python train.py --n_layer=13 --d_model=512 --n_head=8 --n_kv_head=8 --head_dim=64 --d_mlp=1024 --vocab_size=8192 --activation="relu" --norm="layernorm" --norm_place="pre" --norm_eps=1e-05 --positions="learned" --qk_norm=false --attn_scale=0.125 --bias="all" --tie_embeddings=true --parallel_block=false --init="normal" --init_std_qkv=0.0197 --init_std_o=0.00386 --init_std_up=0.0197 --init_std_down=0.00386 --optimizer="muon_variant" --lr=0.0113 --lr_mult_o=3.0 --beta1=0.95 --lr_head=0.00639 --grad_clip=2.0 --warmup_steps=200 --schedule="cos" --final_lr_fraction=0.0 --batch_tokens=65536 --seq_len=2048 --doc_mask=false --train_tokens=372800000 --steps=5689 --dataset="wikipedia_en"
MLP neurons of a small language model. Each row is named by its layer, matrix (up: input weights) and neuron, and shows model dimensions 224-479. Each number is 128 + 24 x the weight over its row's rms, rounded and kept within 0 to 255. Numbers have three digits each.
After each neuron's rows, "fires on" lists the tokens most often at its 100 highest values on Wikipedia text that the model never trained on. A number after a token or word is its count.

L5.up15:129129109110161142133127157121117136093122141110106157148149108146141108131141152092131129125117061142170126101130188111127091138158134108121167105099156160100157138135199151131121141142119110119082143111152101165095131134151140111109128122115115148123186090144105150113116139116133148112134098120090121164073096111143133140127156173140107157160139095082137139132115160113138115143120138123080127080147164128079109130108161131149140096096120113127110119157126102129158128117108155155131134129131105168137132170142088097092181133153076124131145092131125175107135114157156151102148163110121127188105112155146087154160060135159106120140129085129104143153165125108153135154142119161141137115144169116132117116177092121144138102100136083141100178121182137144111124102126129
fires on: " f" 45, " F" 14, " imp" 7, " per" 5, " v" 5

L5.up738:135149184090142108092120150151164092129128152119128172140150144129114115130107091123144122134129146195139150117093121127093144128103133098127153121160103119086123170126094140148107182133127182131125103155102093137143135149142181139151148140121097162087101137134143073174099101127115109120080138135132133175144137138122137121113080116121147125121109132108114082158160107130153154093115136101152124141122135121113138133131135139084129101104143089115126133155127111130164112096138132140121127165109129120145111110132131125147158111139082162124073155154104140132080150090139127161113166137146134106089088132116162116127134176103103152107139168132138133097129141129125155184141133143150096129095148148132148110135119106120150124148058157138100149138141151134118141155111167
fires on: "\n" 45, " announced" 6, " made" 6, " |" 5, " and" 5, " with" 4

L5.up354:172148133126162097058131152124106145131130107109112177095091127107066115133096129115114148114172116133151123146131126075119118117163140135121136111110119116109132129131106138081111125130138124096119165110169109133124125118086145115141197113089088134089128155133106164095078138115108127134071123141138112176129102131066217113122120156147086133104093095112139149134140111133106108154127117118139151113156141152105109083145131127099126134106130158123113151060093133111135098119097099162142124114144121130162103130117119095134165137136139147112160146100139140164100148101124130126117156072119133152152156123166105125115069148120105101117146088138153105146144177079156146124134134122140160156097102126124155107109158149141144150116137084142136143106124099168124144105179128
fires on: " of" 40, "ven" 6, "ever" 5, "y" 5

L3.up257:131129181157126135125131082137133076109157179152116101105135156163165129129128127143180119155161140097156115117139172120135145123120132106137129110148123167098110122095178103116110108161142137132165162131102153106115135126118108175127123123139115113107097112141110113129124104099146111058107159125097131100116092100136138109110148112092126115106104169134117152134137122147137138105127100169090124145121133153114174128174138112127134132125133115136137161119144126148132106095128112086113117086134146131116102123097140093164141160146110162138116127120104145122126177132115078103143107123089136098086088182125121099095158097160132124152127152122169126129160119124132130106087137120105179102133149111153117092137135116114153148124106148117126110127087135125151074112180108
fires on: "il" 31, "ward" 13, "cre" 7, " column" 5, " side" 5, "bil" 5

L2.up765:137148124123164140145179154151173184104151163126127131119090122091113138102128130119167128160174084137108157114131107150182109118148106111140152116081126125128151166125184075144113130143131095137098135133158087080145129161135079155117118129170081097123148114107099158164138105090092154094109098131160110159125176101151135141116142143154089135104135118137097134111112124175123120130096122117123142146145161138113118135152165130087136107156130111103117126119153179121133142091138116173082083128131132138102098144117113143084112149133149158132099103112113116124142152110124156153118106115096134103129101144141173113147134161093164113154112143180122083090113162141119133142119145086162105103161118157110117142111093156121155090142110107148131124159101119099189124142143143
fires on: "v" 38, " with" 15, " called" 5, "van" 5, "nounced" 4

L5.up603:107130086124139129150089085145054127121130150069132129112113140112111116162112112166111143146148120107169115080121166131130123120118103154143101098148151094134155147154134168149107117100147138112112143139144124146160128089117106152109134155120122120151114091177133170094134131143105117141167157128128175155096088096113144125161146130120134129179143108146142114090119132112127151150117105152102119119097121129126147155133107145129158142150117142160096090140174147087111132150094113152134151138121096166130127100138140106140113109165160108096167082157139152095060143125113151130115116103113131142165117110201098130122112103143116139122126144107096106124157101110156135136148123158120081175154140162133133119118135117137097140129120123118133162128147158129142099103122159
fires on: " |" 30, ")" 11, "br" 6, " Genus" 4

L8.up6:124101148131141099135165096072142102157133095102137118155154116099079124120113159138146124106162157114115154126148143096091118118102162108135129111145132104093124153110120116133107149155111126151103130156114132120179110092163135105099105121111125113092126127193076144093164126119090173113104081088144142117127157142153114099154098099164116121103136116119105154105084150148133077113112127137110088122096075092144152120157138201159115067126147154112123091123148070143124097139128121068127114115120129096135149148129079153097117134180144122112127135118127085164128142118128123094079101134154131166142157129083099201131103153118106078114139152117115082097126098124167105114172112116125124161115147121118129116113126130159106206129130151129105115107118147081131082140133144
fires on: "," 67, " him" 6, ")," 5

L2.up428:155101161154143070158087119149158150141109167123121124143157127110103099114100171148129121130140129110136130123128108085160120199153143174097093125116122103133138096164186097110100100102111127115179133134166144133117137116143155116109118133109124116141116175117108134161143143181129137128185096119090139083136109115101139106112196115144088112153126143136114102157113121142135115103083194144111090128132116157142111114159108108115124129173142134080129113125109156119132110152119163129131129110154047131130131168109164100129148140116123095105105137134133143134123152135111080089129084143103068126116173117155143148097159169120119163148094153137129106133134125135111151149087138164126107110175154106118172106127135143173123121108144109120147085144117142132161162096147168
fires on: " him" 33, "ty" 24, ")." 14, " sister" 7, "ić" 5

L9.up435:128160113074138173132097118130108108195114113110137140134079103133134103170135147123131154108168106149180126127128180104136121097137103156151141116141122123146123130137169115113102137143092122121136150071144119109117114141162123137136119125095152136137117145052132128141140134105179130085114112140137081159114133096144155141144098090080135140127128101153138140109177130142113097084144125104153088095120130067141151119117168103125086154155139161184163104134136130081124087149134153098172112186146159141135130097102139149129097119127125135129102120116155123158087122111123183153064173138134120163133111112112078136151118109134100103126170137128128135115129106133139139100181142095153110168111106079139124128142120113116111140116139106132197167134149102164114143114093113
fires on: " a" 39, "n" 8, "s" 7, "." 7, "na" 6

L8.up129:148142128109146130132121105123146095115127125136124096159099147110106113141077132137117115122104139119100117150125128127157116111093158144133185167122149127150139136134169128139124112182114148133135118137112124126119120094129104126148120095102173172129076110103134109118117141142095133153114191180140064115157108125086138113146137105101152083125095117125131114101114139112129128110137135129111123146099106100130112087148144105137147105096132154163147178140167139089103111154114092091164126077136121143159117129182131093151104151129164122131142166104152118123125121117156136141104123116143125126170103097133107137119108128075174148090138129088084117130125146130148194136116148163148089119131087148126129117120155127115155107130063114155179175109135074120150108114168153
fires on: "es" 20, " /" 15, "s" 15, "is" 4

L8.up627:101123129170117174130130153142123134119064137118150140084144110113131081088136128110159116165171080129119120161149143090133166143135138133093114153141159106152105185101142153113129128143084134112143107121089117133154134098146135154117124186131141179125128143102172127138142125129134080140140210150106090098127158109135111143077102114111116103122169114094124090187150180138181110116094089142119163138127158115134128160117112125114138123158153088108134144144123102088126110143130108143090163150093115109122130108128158130112107141120132107166108119154140072133131138138094141062126122123108165156117129126136151133137141125107096121151135150098145141163139153139132101136082163137153133118115162115127131099125107152137143119087105159146142174110129126135149126114110144
fires on: "\n" 37, "min" 7, "al" 6, "8" 5, "9" 5

L9.up260:165133125116132117099141192113059093138133093158126116108115152111101089129107163108105123114145159088128161093096136074161160136129140151084154160139154140161119106139174117108137134143139152116153120143137154134104084167125145125109117152144136128138145138144120098119116105131127118098086137126163113182101120165107147089118123108142113092136101147118089186172135122118112126116127123124093122163108130141103121116097109125094112137148080128140130097148124176127100161140093142123095145119129090135128078116156125110126127167146124152129133135138125136156124157145106099159107089072114110119144110115125142117133106130153106096151150121099122092153124157112159128158109162138145126127125158139127109087131096089096135152139121098119115134099096156119125132121138164
fires on: "s" 21, " of" 9, "y" 7, "f" 6, "ly" 4, "es" 4

L10.up416:146126135105114111139141116051168133183156165097115161109104115133096068131159205129156116072150148080134138096124120086150178136109171154102106136126092116103095108128153136096111154159109153103132116114138127129129120109174135160110109144162124142119101137191116111108146164145110161136124123112124132088160157139147121147125104135132118145147128127103128108130133132192142074078117174121125120165113121123159103101113168132136126141148166166154106118128173132117111146138143108120095141115070088144118118130129149172084130137073127119112109124131128132153101132140119095093144145154104104079184096071135109144149138130154153119150114132108144123114163168163136111126133069117140175124131117148057043149145120124101140126111150120097146130119118122153087082103097136
fires on: "," 80

L2.up535:107136144063106157183100137124166151135123100089179110147129130149090119134095168107166117125102098130090112119156100132099141157146113124121179144155110129144160120151168160107118141122138127153124110204133177133168101150160108125086087131146118148131128156107109140121104127141066127126132121161144116122147123130172107154120144188090094136108124103174168128103123077107097135104122094163120123136139131077123106137095129099154145143138136130151111138157110129135120139106120135162145113183131175125149131121126072122101144104129165182118096135138141141117106151172106103100102147121133151090135122110118146132136129111123119137111092150125191162140151092136129172193124134103110114092101111118154143134133132144113139155120093127130131137099127105116125096121174102
fires on: " US" 17, " Uganda" 14, " Australian" 8, " Venezuela" 5, " Colombia" 4, " police" 4

L10.up428:152089113125123127082133136170101097153115109107126157136104115125145164151127133114156100115141143155133129101081149130101157145151119119137177104131098185116114146141132148140126146152089161106164127146153153115117161112120153097106104117093156163122154108074116127134092127083087091081093130089100128130095148133119207141186131138156138187136149155147070130129115109144135106129153102134115157145132178163144154099116111094123186155111128173175140124123154114132116133110166139160107110160160160094100127102147112140130146107141177081140101133162099150126109109149092133166111183120134111097151097118130120120140073069123157141132150160122094128140143096114146139144138149099097147113108155127099121171134125119109156147099113134122104141111133071164106120128096120
fires on: "." 46, " in" 12

L9.up1005:101108164142102114103142154110125118148093109148099119102105131094121102137108144112169077129135127155098090111172169124133140094121101123134111127112138079139115140111155158119125096112130158139158096099147115082070154161139147133104124083141136143068152124131136131083121136131111103090123140122106183113141176091098086175109134169098169120142115132120128160162140155156139084138131147179090134117130128083149155073109127203119083137146123120179129144119136125131144160133158107084114131114106144116100143124110142105089158113169152161136146139157139107116112130133144114134142151140111135073147179091108114150110170153110167116113092141095128131132133131115151162106116112137103149115093175110140140097142134161137124135104105154088128176114104126086166151112138146
fires on: "," 20, "\n" 20, "|" 16, ")," 13, "9" 6

L8.up855:122109112124102102122153176128156111159097147111142122147131125124150132148086132082131101126123178137087120145174150142104122154154096125132137127125095087137111142126129149119142176093110111172130129129134110099092091096139148106056109146146117138120146126140137134149088147136149147117119126129156128134115132123142120165157085174157123137123128126130102091156138129127139099106078153127147124074124114093092128117119122186129158139142149057098122162152139170138154092133133114131100088123138157119111113159152134155126121132113111151172111138146129128122136133085090154150113118138115116159117193102133111170062162168138112152106154156164141122137157062178098145122140144109131149139114152146146142142114143161129148131143109138134077121093141141135117189119100139
fires on: " |" 45, "\n" 13, ";" 9, "4" 7, "1" 7, " " 6

L2.up256:125138110145149124138096116038144111121138116094130107141180134139169150059124054166125160143102150146130123112122110134151089122111126112136172193150111187106110138165139129120121098126130091130118183135158119137123120118121156152100104099150146122100146160104119134163101133097113135133118155119126098137089123097132150120104112159156124092131133116110124145139090129130116149139161137127118134116136149161128146152106122122147167135077135106098120145171088122132101140103137164123110119112161151109152118176144162121131112114147091087156159106154110179162126116115138118125137125130121111117103126132108136144121070142161104100117136113151135153129139108135094153131126140114100129111112152128155145121129136084161116138118114151162125143146111098107151119151129083
fires on: "vi" 36, "ru" 9, "boy" 5, "amma" 5, "nu" 5

L2.up377:130150116118184109175105118099141123129097128165139096152122147158113144139168126106125122149123118090116146120118159105129196136117138105133148150137108112122165133150110129113115115124132106106129130180138092118131090175131111093130099099140101146156103139132143107109143128129136136102136149151159103104147115085152139104089121126128129110113115122140114170104117163163111157119125144138088101120082118134141113141162149122151131121176112100116124101138107113177130114091117148092114134113113091129137126168132106134174131109189144212108160125156108130138127122130129095165140102149153164144120055176134117129119117138156144111114120085138117160112127136132093077111117150094169144153117128124124140129126089160139128121104140117150135123095086103109122108149136145
fires on: " not" 41, "vo" 13, " Length" 7, "Com" 6, " Am" 6, " All" 4

L8.up167:135099121137124111131108108155141155120171122141088106128139175116098123124143107105140109147108120122104116176118156180127123126129139133106144117152140144109113137159072136067099148126099116137122132130098142132137147123125128137119119165124116136147142093145118131099130148117093111127194154108119136123082070124138149095140122161105143154115124119145127120091119178101172125152139153095125147127112122144106120113166169103118133112084121133149093153133146093079144128109110076132098162121074150140169127129130126135086072095101135120144076146137121119155125155101150067130120113114155103137158111146121163110155133105138145111125105130145123093150104169157105143134120126136180126189075118107124151180119119139137124097133125082125115097134160139103167142130127127
fires on: " to" 23, "-" 17, " and" 11, "en" 7, " around" 5

L2.up179:126102117150134093179126114167092102107096158128129127162168105124139146134156103148145122090133117105141186161094097147103143163135169150152152110140124142105146150115155088126125122124145105124111116170146149120161129108141127124161097102129161162145156120099095126141122089113119115119105099139113119135154160197153109137106089111114143099159090103145110135130142141113106158124143139117123169107118117133139116113147159107133123127145159138131138118129127093107135128131089118112169159111131144135138142115109114140130143115176136158134135121146138158109111092139153104140127176153126109128126050103154099138097125138173120139163113129150129097108185176128151082154091124098144166166114103121149123112120095156152097128111087141145118138145153182090122080137101109
fires on: " him" 21, "rated" 9, " Thomas" 9, " known" 9, "led" 9, " register" 7

L9.up102:165153179188181116129128155155172119151112085109111113106127124159137146132096155164085128119119181165072149118117148159148126140118139123107115155119139136153089148129139108059127128169135117132111126156177104142122134132124157104114124107175143116149142129114138143174109134152118141100103152143114147115146152099142183116112122147121149137131119146150129146101135115103129117087104102131124150140098105138125150091143135130157130131112119125086137133138143133134143143115166117174134066154157166095160145129124144115125126119138122144094163157131108145114133132078119146149113111164105122132132138102141114114112150136150147116125121138086117138093156137131092143134114105123147064135126131123105108122112172119158137162139130127121093122199068088132164136103148149
fires on: "s" 44, "r" 5, " Mir" 5, "." 4, "ist" 4